Part of a small language model's weights.
Size: 23 layers, width 192, MLP 512 SwiGLU.
Architecture: RMSNorm before each block, rotary positions, untied embeddings.
Training: a variant of Muon for these matrices, 203M tokens.
MLP neurons of a small language model. Each row is named by its layer, matrix (down: output weights) and neuron, and shows model dimensions 16-143. Each number is 128 + 32 x the weight over its row's rms, rounded and kept within 0 to 255. Numbers have three digits each. A neuron's up and down rows have the sign that makes its largest values positive.
Before each neuron's rows, "fires before" lists the tokens most often just after its 100 highest values on Wikipedia text that the model never trained on.

fires before: "\n", "ce"
L10.down48:174120089109041114076178155136110083153172110142079101072120068128154100130123149148144094122157144102102119121164116148142141119128151186158163053149091129070130106146162135117107127154131120088116120096150150114140145083102088149138172164179083112102110122117164111167144104149165124131166182125097130114157103108112066210140122127165140156125133147142020115070071109124111104073150

fires before: ".", " | ", "′", ","
L3.down288:153113177149165107122086176140158128126134212154180078087166172211128109136173011093172080084075110125136124123123119134168158131132080078126129191120109094105112138149135116147142109097093125125187096089136137126078153089114134187121098169115089138174128112123178072133146118137176100134138118157123074149117153168135176140118143091159159140146174134144134137089131134088205210135120

fires before: "===", "==", "|", "==C", "==R", "===="
L8.down229:135136113113179204098073119111094127132089115113129163158110100103128144085160116073135195148124178154131156163130152143114141144129144135141153101148191191114137150154147079116104167168105152149185124141138127133178117133165135108076112108078177123144148153088122189191183129142126180092048123117123109125128133107133112134123133117110127163134103118088058158094121067173099033166082

fires before: "1", "2", ",", ", the"
L19.down361:134117081114153164153128133125138156113205160121191115103131112092158184191072141096119160145099165106113125180240137098171165103118102217121123146127167130111169136107145158137129122149136160105103109081060137104125145126109123162169089176147104134179096140142161142174078169115134079152122143165141149151116115188166138140128144132083107123148081147150037127096172068120129139114123

fires before: "\n", "\n\n"
L4.down375:137089117148112130118067104118136090133113185168117164109083131152114166104085141104094140153134133152146162107151131146109118179158068163052170171163109123150174139138126158148170079149069113140129094129076144147131109136069095165127139107125106082189169082162124107121163168158161103129086126126093105150209161097095135102164164097144110181139155102111083141097139156186123094141154

fires before: "\n", "\n\n"
L10.down368:117194025173123134140158124100091113109156157099156149058147077101113134128139167118118097127111162086106119182159121119054143177121212161105145152159155173085152097131106175164110161124157121106138140128120140112112173143135170056190128077109082120121113120110169178096173120082104130162133110145155206161122108156123142130114149103192125067112089110091095123115091149078093133177086

fires before: "\n\n", "ed"
L3.down240:078087127086119102132122124118153134122159161129111107153130160108119085113067141120124137080108157148176096124093139123144196124111146100119124216159125151060136098153130138214196106140147089151106117162139065166143086146068102148149157079191108101097123110127125184128134153112186125123143146085126102128121168092055161155082206106132148112116117073135089137047145120137133114110051

fires before: "\n", "\n\n", "a", "ors"
L19.down289:169153111141127104108129096158110136155078133095127086110146100164112115132123134177104166129151140117164080133152165138185159115112171110177143092178077094202048130125078144186133115135091144124125126150132121107099055076147111089127143120080155105190116076169160111081094131090127142100103163081164145127150114110166130163114130062116120153142128144080200116219113101208152136124100

fires before: "2", "3", "10", "9", "-l", "14"
L19.down227:149138179064141106115104143077144146107151106077129142097150137161147097121139112115140095118153135156136153074148174135127149148127018203136159203126147069140136129128117150131111089104133089134076187182097109090103131102085087133079105168098147165131180134105119193122163150139123045127097103090122116155153095102084146128117126125095138068142110118144208123122095113111118097142140

fires before: "\n", "\n\n"
L11.down51:152149115148130100127121112091128154097188146124150112085157093111095119137140123078122136148209193088150123138091118162139073147062163159162162182176134110124119082165140172140097090068177147164102120167094131129092152148057106180114109109172110069108126106125155128132102096159181134079164113094142159217129116120118169158122145136117193102087181090126121147111111088142133127134087

fires before: "0", "1", "3", "2", "5", "4"
L20.down440:161104125168090115122129079092107137112100137112100127128102111188084159143159100088146131105118097142145165171123166093107128146114116107127116153120160174136149121190075108138190093102114173110124243135164127107085104113103069088152127096089145179074111101130110079158177116125147082169140158148114123134110145083094136137167167151106161027169154136087166079142151163192202123100165

fires before: "3", "4", "6", "1", "0", "7"
L19.down501:087173177110146118064115128108078105084097122082123124044121082105135179084224102104129105115173129141102090130127098105099123086114132107065148123162117095135121161123142094158083198110123131054081111094153134138127105078124119137106068112064127145103097110130179162108160173097153135070113123121126195159115089132136085166112158087083108114102119086150146116125087129097139165098089

fires before: "\n\n", " The", " He"
L6.down280:104135136120143130091143132123110110145177170089114133146129145146135088149162150166186112153125216098182158097103149061148163119124134129167196138087143144076115143106137072143090143153135169115154124115177116087134070094170197163152146158091152128105095107180131153125142131158156098127138094179090114117148161134113085127097170094135152100127155141129068092087166117058107125124074

fires before: " | ", ".", "; ", " |"
L3.down21:095123105180063068104129138126098137060122091144097143147114117158169095125099131140127169082133122150160118047136164167207132130154143134156140124132104121162119122155057109122192093167078069079106121143106128073120156089115147112132111135172119141137088145094150133159132153099141139131157127107175123098183120113167118093146177111141157107129100077116113121116159135192118200141126

fires before: "\n\n", "\n", " Star", "osition"
L18.down262:146162153128115093193119114081139129101111104122141196126091162113150168137128101103185117154140177149119139057056106148048156102059114113152140076136173151204137079131104111149094117104146191133139065157170130228091093132135148167147120147155102139170145141165147116164125160121160155056127150109120110133141090117123117156191162090108141106132148114092172126079040120127142094112146

fires before: "2", "1", ", the"
L15.down330:129168150116122095127112179107133084046164147096174089162200186143044149179159102085120137111130059177135126156126184115183108136128106082127137149108138106168140069141145145118173186130118130152145152087102125062138109074122161127172134073132108073146064119096140179112194137151096123118128079074134172132098162076124140107114121134161106077123118069140160118152139115123131112134158

fires before: "1", "2"
L3.down253:182220142116139130125125146170072189148150136152088103144160115110110096144129115157100175137089131138149097202088102143177096116161105200151169120108038104102162112106129122105128142164126102136064129155134153138135151143126123149134117132120102113171108137107086150176196166128083123154143153122114113091136107183180119114109130174126101070068147126113177108110109166095147145131138

fires before: "6", "7", "9", "5", "8", "13"
L20.down79:119155133128144182105102111085135126111116080122103175108174117139188203117134107101139143190143081159149055124131114114131172129085111135118114183164129098151124134103080130123162155160139135074134120107118117164120151132080169121123115085181146124062110104161133197129104167172085090118104109121141139138191079186132124183171143092166116086159094098097152092220147064109182139114112

fires before: "2", " to", "1", "in", " and", "et"
L12.down18:103135156182112094109104135106096077153156136083115110164068102099091131140114150092119144089168093194161129146127137184101108117143072144142070139191116089141110096168142181109143161107092108163061168089173138149098120058144153087130137112183116138180111156138198179105111100122058151198160160106100089115133087127115138142164151192169167104138166113081113137196129120142144151129122

fires before: "1", "2", "20"
L3.down136:137219144125107128082078089188135121140123078132060164097052150110090157158146118171126115146147145140138128096130075132054150135109115100143095163152100097151131140128168103125126114089125097162108177096118133113092084111100142064117125051105157135122191110125129152107171128155081078128124168154176130171162108160124132121143134160124108158070117158131093138166103162122161154069131

fires before: "===", "==", "=", "==R", "er", "In"
L8.down6:155175071052105116146120102122083093109133140115134169140151102108152182098084149139140153069120183124155138187151122149145148121126134112175095152168178177143137124146151121120154086209149131145200143148208090163137175094132156138155145155133136149131124148091147177151116108148142177208096152139061118098121120126122074190169106140151141168127154096072127125108153134071123099122159

fires before: "0", "2", "ited", " to", "1"
L15.down416:153106087119137135133135145142157106080140143108094061120093108070098180193134167117110146175156124150134131160129147175171137136144224182160180131160099128156183127136133107086119152116124103101119141148126155150151119130152176140167102121133079145096164107147101075109201190087157118109128135169113092117068091106108155082121107172082157162198130167112147138126131172108138126146125

fires before: "\n", "\n\n", " | S"
L12.down274:109165129095142139102175137114132155112140112149115105115157130137117083136162141148120168137099179104162141167129191164076133126087166154099111155186170098055132152168154149168102205162145160128162082116110057157138153095154096140102078168109126130076137074161187095186111114125161147029174120132116163150117103156152100232114108119183119145107118153157117147128113174174134129098102

fires before: "\n", " |  |  | ", "=="
L13.down118:133157084130133081136164125165112124171097148125098099151109183140117099124120162129112092129120126118168138131112149074131079151073095128214153110116180133158097111184146136126107062157096127150154117115089143097126143148103058120114150131138129075136175132158121193147084104132177060175136112137195109138101129131092150086117146149093121219123113125111132107081137219141107148144117

fires before: ".", " | ", "-", " |", "4"
L4.down6:136169176089115115148148215143101134129148157109152080117168143117104097125133108104120122154136189118132153137103080130171142092184091141132108205091074103174141094093139174119176170121128159082149133110173079156146122137130129144147105146107095132140189137108136074131156185057144100183159144126109135119143138127120160093108123164095125172103113149186072083060160184071129154070103

fires before: "\n", "\n\n"
L6.down32:131151108141101205127099103120116117136123154169164117112121093132128145113142087121089100105155181119159149091098144103098112154149111059107098138106153136123132147133101150154159127135144087114091199111099129145189088128102187142114086073084162055141188138106155113086157142156211080097101101146126126123128109135129115123110202093151122135152075087162101074104156171054109129113112

fires before: "1", "0", "3", "2"
L6.down480:117132129102148080086211131111133162136133170128160080179185113143103146110074118102174142122155218140100106128126118070197163124105161102121092109135172087108110114102148134168171062118041174094049184126140114105167092140104103143113105165173151099093101160086180177160102116166152123134098142161098112125188120114119124116135121108135131110147135129110128093134099128161122103053116

fires before: "0", "5", "1", "3", "2", "12"
L4.down414:126163119101090081151147161135176114165094196124142070158098130141141164147115161069123092130179118141118137159128114110136175164097112162128154111114116163037154090120085144164144110136125114110092119126087077151167113093091104125171162100135199130122130122082124109103118108109102120115123102092145164114128166065127167101107137099100139137091231101121168136205138168126143152099192

fires before: "\n", "|", ",", "\n\n", " |", "^{"
L20.down244:129159121110144087145069191133110125148110141173117154098088121163148111129133131071169143168145112078100072099076124171132121138057119079152089084064060134142150086120068076125120182136087162145086162103108159121152175214146149129097129144180122126117060129136135142144147123134123168136120161032183135148128127057140101131131104106106170112132133160104120084160141088087135145118189

fires before: "\n\n", " was", "1", "ier", " The", "2"
L15.down445:135121144183190124149131128162185093163112088084107176102085127124134132192090144094144170118142131115145201172140107115136091088151157175138205154122127167081103138062137166139124111101119214115161115156165145133129054116110188176168122155137091071127125077097110123104195150153131050103166156110076115122116134110161203110146128098123172098150147130128101122157124093110118140086115

fires before: "|", "| ", "|  |", "|---|---|---|---|---|"
L20.down268:154149155103092094112109164184134120094157111075151124116150158122145141102128124123182148123109150109111124142157151156126107103142096148089152114127153119118119074128120127075154103114103126127104091180138101171131080118073172115116116103000081164139153095185133081154164125070184115134154140123130080057062169129183169156119077110129125137157132171141220094163109117121121086145157

fires before: " |", ".", "s", " | ", " (", "; "
L6.down422:118105128096177104060058129170111129102160125136094044117119135149115091146161132155185141149108123093089148081130135113141159099161134081140133100117127178108130092115110105102108132107128113097071122161095095078138089127143154084174086154097124067146159125118100121159106192086123163177159156143135086094180182115118159135075149129124055109096136109159091051070080149141188150182135

fires before: "2", "1", "ast"
L10.down223:147154133231152088148100107163129105132112152125122127122166115062087136159142085128079121138089122116143175088109157119108121208173118154131090117160097140085161156179048128110127088177094123125128098162137133142148156164105150159095160152143120090124157183190141155119221183121113109147114152171125162119167120109105070167169156082070052135149124132081090113114128104139175134158106

fires before: "0", "u", "ath", "1", "2"
L18.down87:137123114079161130144202133108168091154100161157144110151135120147115087105139134092163180134142182165125174108091181089097176146126132120102133188181127131182136193132130169132158069189054129162115164131124146106164174159145132119176152109138159090156138097069138159146110149147095145131114109145119122187188161112086111074097180135145146136131106172069192152140175124105129152131125

fires before: " | ", " |", "."
L15.down402:118129154077142138160169154143159135126125105149138160117116102151202104123133068157141119137116154151114105086181072130146152140158118154121130113163125097109190134152136123180132099191078132131082114110067062115121117180122145119139083059074144053132158186134104150124143149144107097147114100112115109115158131131198212068056124103103037105146072127080110133138142188122185106119129

fires before: "\n", "\n\n", "2", "1", "T"
L13.down9:146255091078127132109144116118154159089112103124099062112124155118100092160141132139170182214074168115162140136114186065100128141142051197174120111102138161101098117134160148150102123110151138162114074123166081149109181115140221167133110108079128113150100121114156167157183103172138123117139138163150104104121129121126108194104105102122174130175122141177134187093149122099106071140171

fires before: "2", "1", "\n"
L4.down344:115190119103187083145093118141126128112153122099122140100142122145175091138131117119094115092126130157125133164136106150147134079159097092123099083100123052175129153111120168117114057113197150066147163124134143117064157161055114112099107025085134145137062141089152123078105142142124188158162162114098147131089115135116155157078125122183134083100121208168112179120094151118118137051073

fires before: "2", "1", "us", "ical", ", the", "or"
L12.down346:136180196102125074150126144098165138144118154110172118149116178155161128134158132141055174145050160156129129063154116202170120158108161154157145186132094096155124120094125101158092107172104138142138098161150100175113017109140164139121114106143150112078167116124163140105148221148116110165086167137168076149072140142184121094103116123073184153112146133114123131103158107113149126205100

fires before: ", ", " | ", ".", " |", ")"
L8.down369:157180127162161119092091169176089116114122141123056100193159178110163108108112109161125116125132121138172157176199076106129065124113155108191134135120143115151079102162073172074167121127119065100110140156080158104149188108084056201070123165132075140137134118176126117130169130110095084144178117094173160194075111115186167119117095118105119111142127081090173147126112122088103142146153

fires before: ".", " | ", "7", " |", ","
L3.down482:096162157173148130099134115127124171095060133113121177144071146134170087127111071116152135111104145101198142104146092144090139124160119118177189126101135146154118102109096097089150105178138111105099148133125087137103121130197168203113155135040120140143199094101112136142158156074092089175100111121167122108114149110169130083133136155106168184086151198120125107071107136131158176133119

fires before: "\n", "\n\n"
L4.down399:110182107118111182137175118138102130154215148116133135123135134131125157083123133139150099147109183051152134141110162108092097053109118128201147120104086097111199140111131132127105163190085122172088107106158087142161109113198153187134081109123181123146158160160059135077158129124128140117052117120123137134157103099086133066065163086168175145152148170126077140133095171087078112090116

fires before: "\n", "\n\n"
L3.down35:162112146103120106138112070144099088068106191186123117085084133049185190096136088094160148143105152055152186078138130104115119124141142148068169158133147106152188102161111189064119121150127159125114147139108166133103107118136131155146127120154098103135170076137144102122161102107157158134128144083115139181191093203126164134133164128100147121103147161106126151110094106160099119112119

fires before: "The", "==", "===", "In", "In ", "On"
L17.down467:115230066100124147079120163131112134117106076136120094142152157140140109131116120173158196208109161093155153155186162065130134142128085109126134145111143116134126123120166171136102138114135179112117087116156106129101128124151198167154102142000133101164101160106142213122187089150164148095119149159124106100146148149122085178116106128090150114138127133139081138107177169077129080101070

fires before: "\n", "\n\n", "i"
L11.down83:105220123097104145133144150108150148148196127106116147065056075153161123078190097142178148132093101100138145148075111110196103102144138113131114125139116130132135162156123207121125181156093195061088106098142159153124118132102135100161107093045151065120119129042138118146134141108122151145147173171103115158095123138129113137205207124114117127173117152100161181097128182135112133135151

fires before: ".", "\n", "\n\n", ",", " and", ";"
L16.down372:071151164116157127101110050137047125144150140133101085125141098120133124119180111149138155099175139111164154057106120185085148092135097148143137153142114138106097080114144139113153154086113115091115123167123058085149108188141116112129124066032127125123136078095127129110075124181081138122159094150095108095169101120102097213134115104141138133141147065123105064135108143114093141117093

fires before: "2", "1"
L7.down405:176076128135082128170109089098085107163132124174103165138110167094114138106125142100151145101101106149089112144129114110129105138154104134132091168126041097037184122117154172125147116147139135133120122047172112103106150159139174110096153156074129089137135130108109081124131223124141111162086155160098111137187088194132146117123128119058115126177131187149135106122165062169099163093087

fires before: "\n", "\n\n"
L4.down39:154122126153136113130136146097032164077105128165131168103137136101135124081126116157090122141159176097092124088140187142074161119113128127114112158145093170152154100172131127099091121153090104158112124126115154107137139127121117182087126145121118170101158130131140181133152096165127138084115180138092143169121135144093149157039182153178204148127083122177075157117099186143148086068135

fires before: "\n", "\n\n"
L20.down93:111142095137108134152137107131113165136130176112128077060166123153126136084199133173157115142153113147131126118057150142151152104173135124136097144140143078111136134158088173176152108098130118164157188165122121106176119144118135094117154187000077109128104103118157145087165170119129101180149131156097137136149139156176140113118130096133162142103149120138121107105118104163158096141129

fires before: "\n", "\n\n"
L3.down464:166094103122127127149132049116112136121147133119157141129111099126160163109109114166134084114136148104208149125173168108177170173169119117066115089129137209123170129176081139102133144154101160148134130124111130127164073133125143133163213166128121094125149073146101156093070168122172136100109108128127150135165193122134113137158168070095112150141134085079126113191109111171159095197134

fires before: "2", "1", "at"
L6.down387:124161148139080078109137096176127117092111144127127173092146171140088138109134192117112151138107160128121085170152138119132120158052098135127087147137191118169118131077091154130149068156050120125118155096103133165097121167161126159117155098139118127092099080134193111118112184098087086135085142220162107069130153172127152166124219123157069136169131153160135147145120105162096144122132

fires before: "\n", "2"
L4.down26:099157096209125110086107027143126134106149165169086142108146140128135114153146100131103085149087118125146098146187100147073126166102199072122142143100146108089144080144132129149098137105139079168130082136131150113134140161118067088115128117215121159168090154170135169130195146158142084113134152096115126164189138133139104160074162139118120122112101110110152085074154131123138170152118

fires before: "\n", "\n\n"
L9.down366:115202059188140090092171157139142178173137145144183163090108119137158106108104082124111145118060185085123076126160100042094168124105116075189144165103134099179142096167080145166132158134137123150118104093104131070157104109119134152142118149084130124136145068113170145087148151136195099109113089121127115141172095143142158164119100141172035170143070137112087132204126138097124143138128

fires before: ".", "0", "5", " | ", "4"
L3.down316:094126177126170073099144161142123078115124144104087125123153079122134149114151078174122128058121099114113147096106079211115142097158145117181110075125133155152107138102102143101168121230122100146115154176095094109120123135145159195071152144089071143096104111145192140124106169154098118139153119114178105128190140155138163094106133113080118100137118164054088090109121187101109134167091

fires before: "1", "2"
L3.down75:134153132094195114149101163097156165177149073122141085178140142122084121085152127102106192171130114107119063161106118156099125054096132218030153121093108114098194136139142180150076172140116124138091077116107065166101166112117075136157096169122110123149158111117097102110112139172114117174150119175136120096148147093105159149102078092133129132090143188147125136091151145173113129113170

fires before: "0", "1", "\\", "ominated", "{"
L20.down332:080142157129148163122133175136180145059105105125167156111073081067110145101162117150163193181163081125083147089164166172125129150114169128156106150111095126174156072103142113126075185154120149120125148173162122127048170125099141126136148101177053150120126159140078112114137080114124194113174153124107118157135162070094081168091122172125145071187122106113118119146224112121154125092146

fires before: "2", "1"
L15.down259:134127156099105104158105121137134098123071115103150189091141102106133077195171162122120121126128103166147139176114114134010098107133084167140064070062207124137176159169103125143190118144166090158129076143127126159101122108150143130163111106190141099111140151117098163175155124178139049076139196094143160067113128123077102148108078098150136135145149127115131133120154074076157096126102

fires before: "=", "===", "==", "gh"
L15.down299:146132120118120090127121156112153155099103067123157086107141130149107163110092177087140162159157125117086088121089096130168090145090157076141099071111144140151180137108186130139147151080120148150126122135109123156170084099104193145097157163121136130183127101111110101114089070208147137105154118091125094101109103150145125153066126142145144127129148045157122209072173079134195126201116

fires before: "\n", "\n\n"
L3.down462:101073139161126099144118118127106135090167174133159136029121087113103143039120156106115148156151110099120114056112116122170138104134112110145169085123168118122158110166106130081118108173063110167122102160103131136172152132110131172153169098089076099129116124135142166087127134116148185111105166135087088186179187132146166150110134103145186119069088093126119137115124158150118064114124

fires before: "2", "3", "8", "ens", "1", "a"
L18.down142:157115135084131089117098190089090161126128171149104170082097134128055069144118166134135109069147163176108092146112158159133137095107121160135116112110140091102160133125144149098115096153176181100154116113155124188149083134047125132116187089003163138088143148108108121118157115124184112069121132101164147103170107125087088123118095114157112083107108079145089124158126054101137144085124

fires before: " | ", " |", ".", ",", " | .", " | −"
L7.down28:166139169067073131109184145143094108059177137133067117160096095143123042112100105080093120169137127140197086166123154134099146100151193070177140182121123105152128086131072135105137149109158134091096127065178079141101162109094085162134156117129095113149161139104166144165151131110143083186244170098094118085175100159161153164121149149100141108115141125141109182127132194102177158103143

fires before: "=", "===", "==", "S", "M"
L13.down439:185132106125125078128148111104129136126071101077137121107143101161142172130146116117145146135132153105134087153134146127173185136128085134139162102138162159138165131136199192057131157113111161165070105169126173136132123110122153167163185147104145099165091173102060166116164051127171194153137100211135127074176155108144088199151148152110110175163186119109106209103194122137135115117049

fires before: "\n", "=", "===", "  ", "==", "In"
L12.down67:150225116145076052054207141077116072095115119146081144126120106119201154075157114075123127126118158118113109120100117125146201154131143066104113131105143123117125156148168118118142170075128149117107148149152120172116092118106103099149174184054151121163035162137106131149175058108122128159183155158127179135124160194136117118080077175163115149088163148109097148129144110122140162109093

fires before: "1", "2"
L9.down318:127146171126125098078101142165119118124098108113114132128088097137105132221151144181108098091155153104170103101140154131120128157110131141112116137162113150112103101167102151198190104110134184138135169187117150096133065121137127144121093099156137108123114128119093220139085131090130106124145149120115132155116104130178070158114091138146117072125126116024109121058095153169158134081125

fires before: "\n", "\n\n", "==", " and"
L11.down213:164198070134176170171158195076122130148163078140149161136087112125108110131086169104176114097107143084054167117100069104115156128123161095138120134149101140123147078087096129135126118095094123109129113125165127093080192094155140206117111109115133124098094152156154185088046135123131169109128101136131120112064147161137101142141140128084153104122060153121053121146091111042094181091157

fires before: "==", "\n", " and", " |", "ing"
L19.down76:194163182118110155087103133132107089162038182114127083121170175062188107106069151125116184094107232152145126140137099133149125131108162151118127112162127168100103119115131105135156115111147171162163126120101129090108063149183135102135128117167152106133170119107104175095106054122179101086112143119208094124155074200148160154123108137126157144135108133104082068133038114089120153141126

fires before: ":", ": C"
L19.down507:135110093079178133159168214139125153146145176133184165173118034154102148140149066087133073104166139196155131143125097147148158144176122116169150097156097088176070157135136105113126104202099115160167182126104144173111157129109121090138137131204127163156121168115102111178196133106134163157106121157137193093159150090088143113104140075169061133160175111149118127187106134161092141174138

fires before: "2", "1", "18", "20"
L3.down356:156136134116190122116043173166140124114088123127151218096099132088101133156145079135126095163103097155166135110129063110126176150116166129063172177122099045166119147103171136086099124172138156134110153078105120174089170093159114117092057074153183137111131137126132102126115117146104076103153113176158139194149145142094150128136140148124096090158130178132133111098115164138162135121109

fires before: "\n", "\n\n", "+", "C", "H"
L3.down505:170148110074063125115119083108128131124151153125126083138088119176148076054163144170131134145145143133196141126147139105109108129168152129142152092140157174100109119168130116125110169091154110098119076078064144162119112113096161109061155103143134146069122117162109172116136116188064090127116191146186150088105061097085170153133128080081141214148142112140083082138182120175152182125146

fires before: "\n", "\n\n"
L6.down163:125140102182049092153184138124121088089144097125133119121088160114145131120091179096097056134131134095182145162055104126109126124092081127132115126121125223150183143134133167102097144146068151132062085066154141154116061082095149160134083136136135090179134127172150111105155176156140128101117153127105128123181165135094073144150123151152182118172099120148095161106067166152168176114113

fires before: "\n", "\n\n"
L13.down286:149215113118108136113111141144088164104166188104118133135110057121104148054197092147086137157128213099141139213179068099141138158166194130138145169101132144100112059163129153126143123110156110100158110148121103170110152114139115137138103172048165103101100157122179176134143167109157148111179133107144175097115155137161137106139113113150096148100091116084087127123151160102168111126075

fires before: "1", "2"
L15.down276:169185129136141133176106133075097124075122129147165116147153090098105122243175137126140123083163142145155070154216115155131104103120149154123155122119163115129103111126153085124089086176102157109177120114122101120191108090111096152105145095121121116118146101108040184178113158112130105165072133167102198152171200084176140112172130133108132163072146090098103085157122108094139103064135

fires before: "\n", "\n\n"
L20.down71:093180090104126145169144172087142152182125147187104112090123074131118092124095109142147154150099126105129093136133087161129167135176163192127089148152104186152106144145068137128146117113105140180060137115119136088139165161083188118119088102148165145169100196116162128114171125143154135175160130136124130204135143104088098145114141129116156102082120124080098100080076114195120150133125

fires before: "1", "2", "\n\n"
L7.down413:124180136064105150138107156128149084071180169132131094136138126119128159134135134058135181148075143193109127143114101131115097167086148118165096131092131112191069163133163106130153088083157087118173134140146122177083093150155138132120077104123091070220062162170099196165185142160097155068121141111128097113109126136174161121151155178110196157116089136162151169160091164122137123070149

fires before: "| ", "} |", "|---|---|---|---", "|", "Cl"
L20.down468:172136087106166165140140177131157111150091109109157120163132132029086105128109153161173164159119142169133132180088150189151133154083117121106161121152081139131105091136096187110154137157103146131128141124132123117153139099170176147077132077064200122118149101152190090182140116139128118085126129095164106108112095127126116171206090116096087142122102156102180163093076169133125185137107

fires before: "\n", "\n\n"
L8.down280:118117114149091144112188155140115217118116090161113195087146111149079125105140162118116103116091141110160167076131128116134135067115095126110119163128177164138135094136099173124160131155151113063081136142172168056145130136124152119127105139144133103123160145129101126110189172086166124133179126145093118126074109187144128162129133121120031138136066169147128135131136099143112107191100

fires before: " |", ":", " | K", " | B"
L19.down99:110120117117146112129141158129113163132129184139114141203135143188086126186141109077151108184130124109144136123113169129123130100150138062191180169086167191078107101090106132095141138105189221142176135103128152145162096133106131113098155121066076142159137151124090094133130111082099130188128161191183182146126111106142146129104152108193115111138136192115085095124145129115145105211137

fires before: "000", "3", "6", "7", "8", "400"
L20.down99:080163084088119160151075113188093153177208095136155180184115127124090132089116145120118117139093116095145085096115101087129150111117181081076145136132150105160115140154105080171163103083095117086135173127111123142098043086099135135105123106171176147128108175109110177190099089141165103173135126155167122163138083106083112118137157167176091127179189124127194130149161037099132140094128

fires before: "\n", "\n\n", "2", "1"
L3.down246:124128082138160070081101200129116157140103121131130092169129143124124149189142169065141143153106096105118161117134151093145148104097134123103192161141070108111155137199125130089199099126154108136113097125121097092113087164141141151158110097151171139160139149162114097133175177081140141103132115173079164144104166180103130187126093132104206166038152113138166131095172153084120149135144

fires before: "0", "1", "2", "6"
L20.down500:154085119152118068159112144136128136165145131105153082061180180114056109128139144094119134069124102108082164113105148133151148142119166183105078111127126092135124092129180098086129124153093093098131166131099142071184090089133139102121142143209135112157133110121136087080144100167091083098125160175110154235104145083122040105041172098143121113166138137143114144111193074171131163170191

fires before: "\n", "\n\n"
L10.down169:145159130145121102135129110122054235121143145121103088156135098145173131156127120142072092147139167098116088100119092120183129103146105068110154141137166125141129121172115134102133165121140114175088117137079212091142153120116148166120153156194194103112094160127105115147146116080156168132201162165110087171133080097098071128129184106096085192148134158172071133078095174094087154172122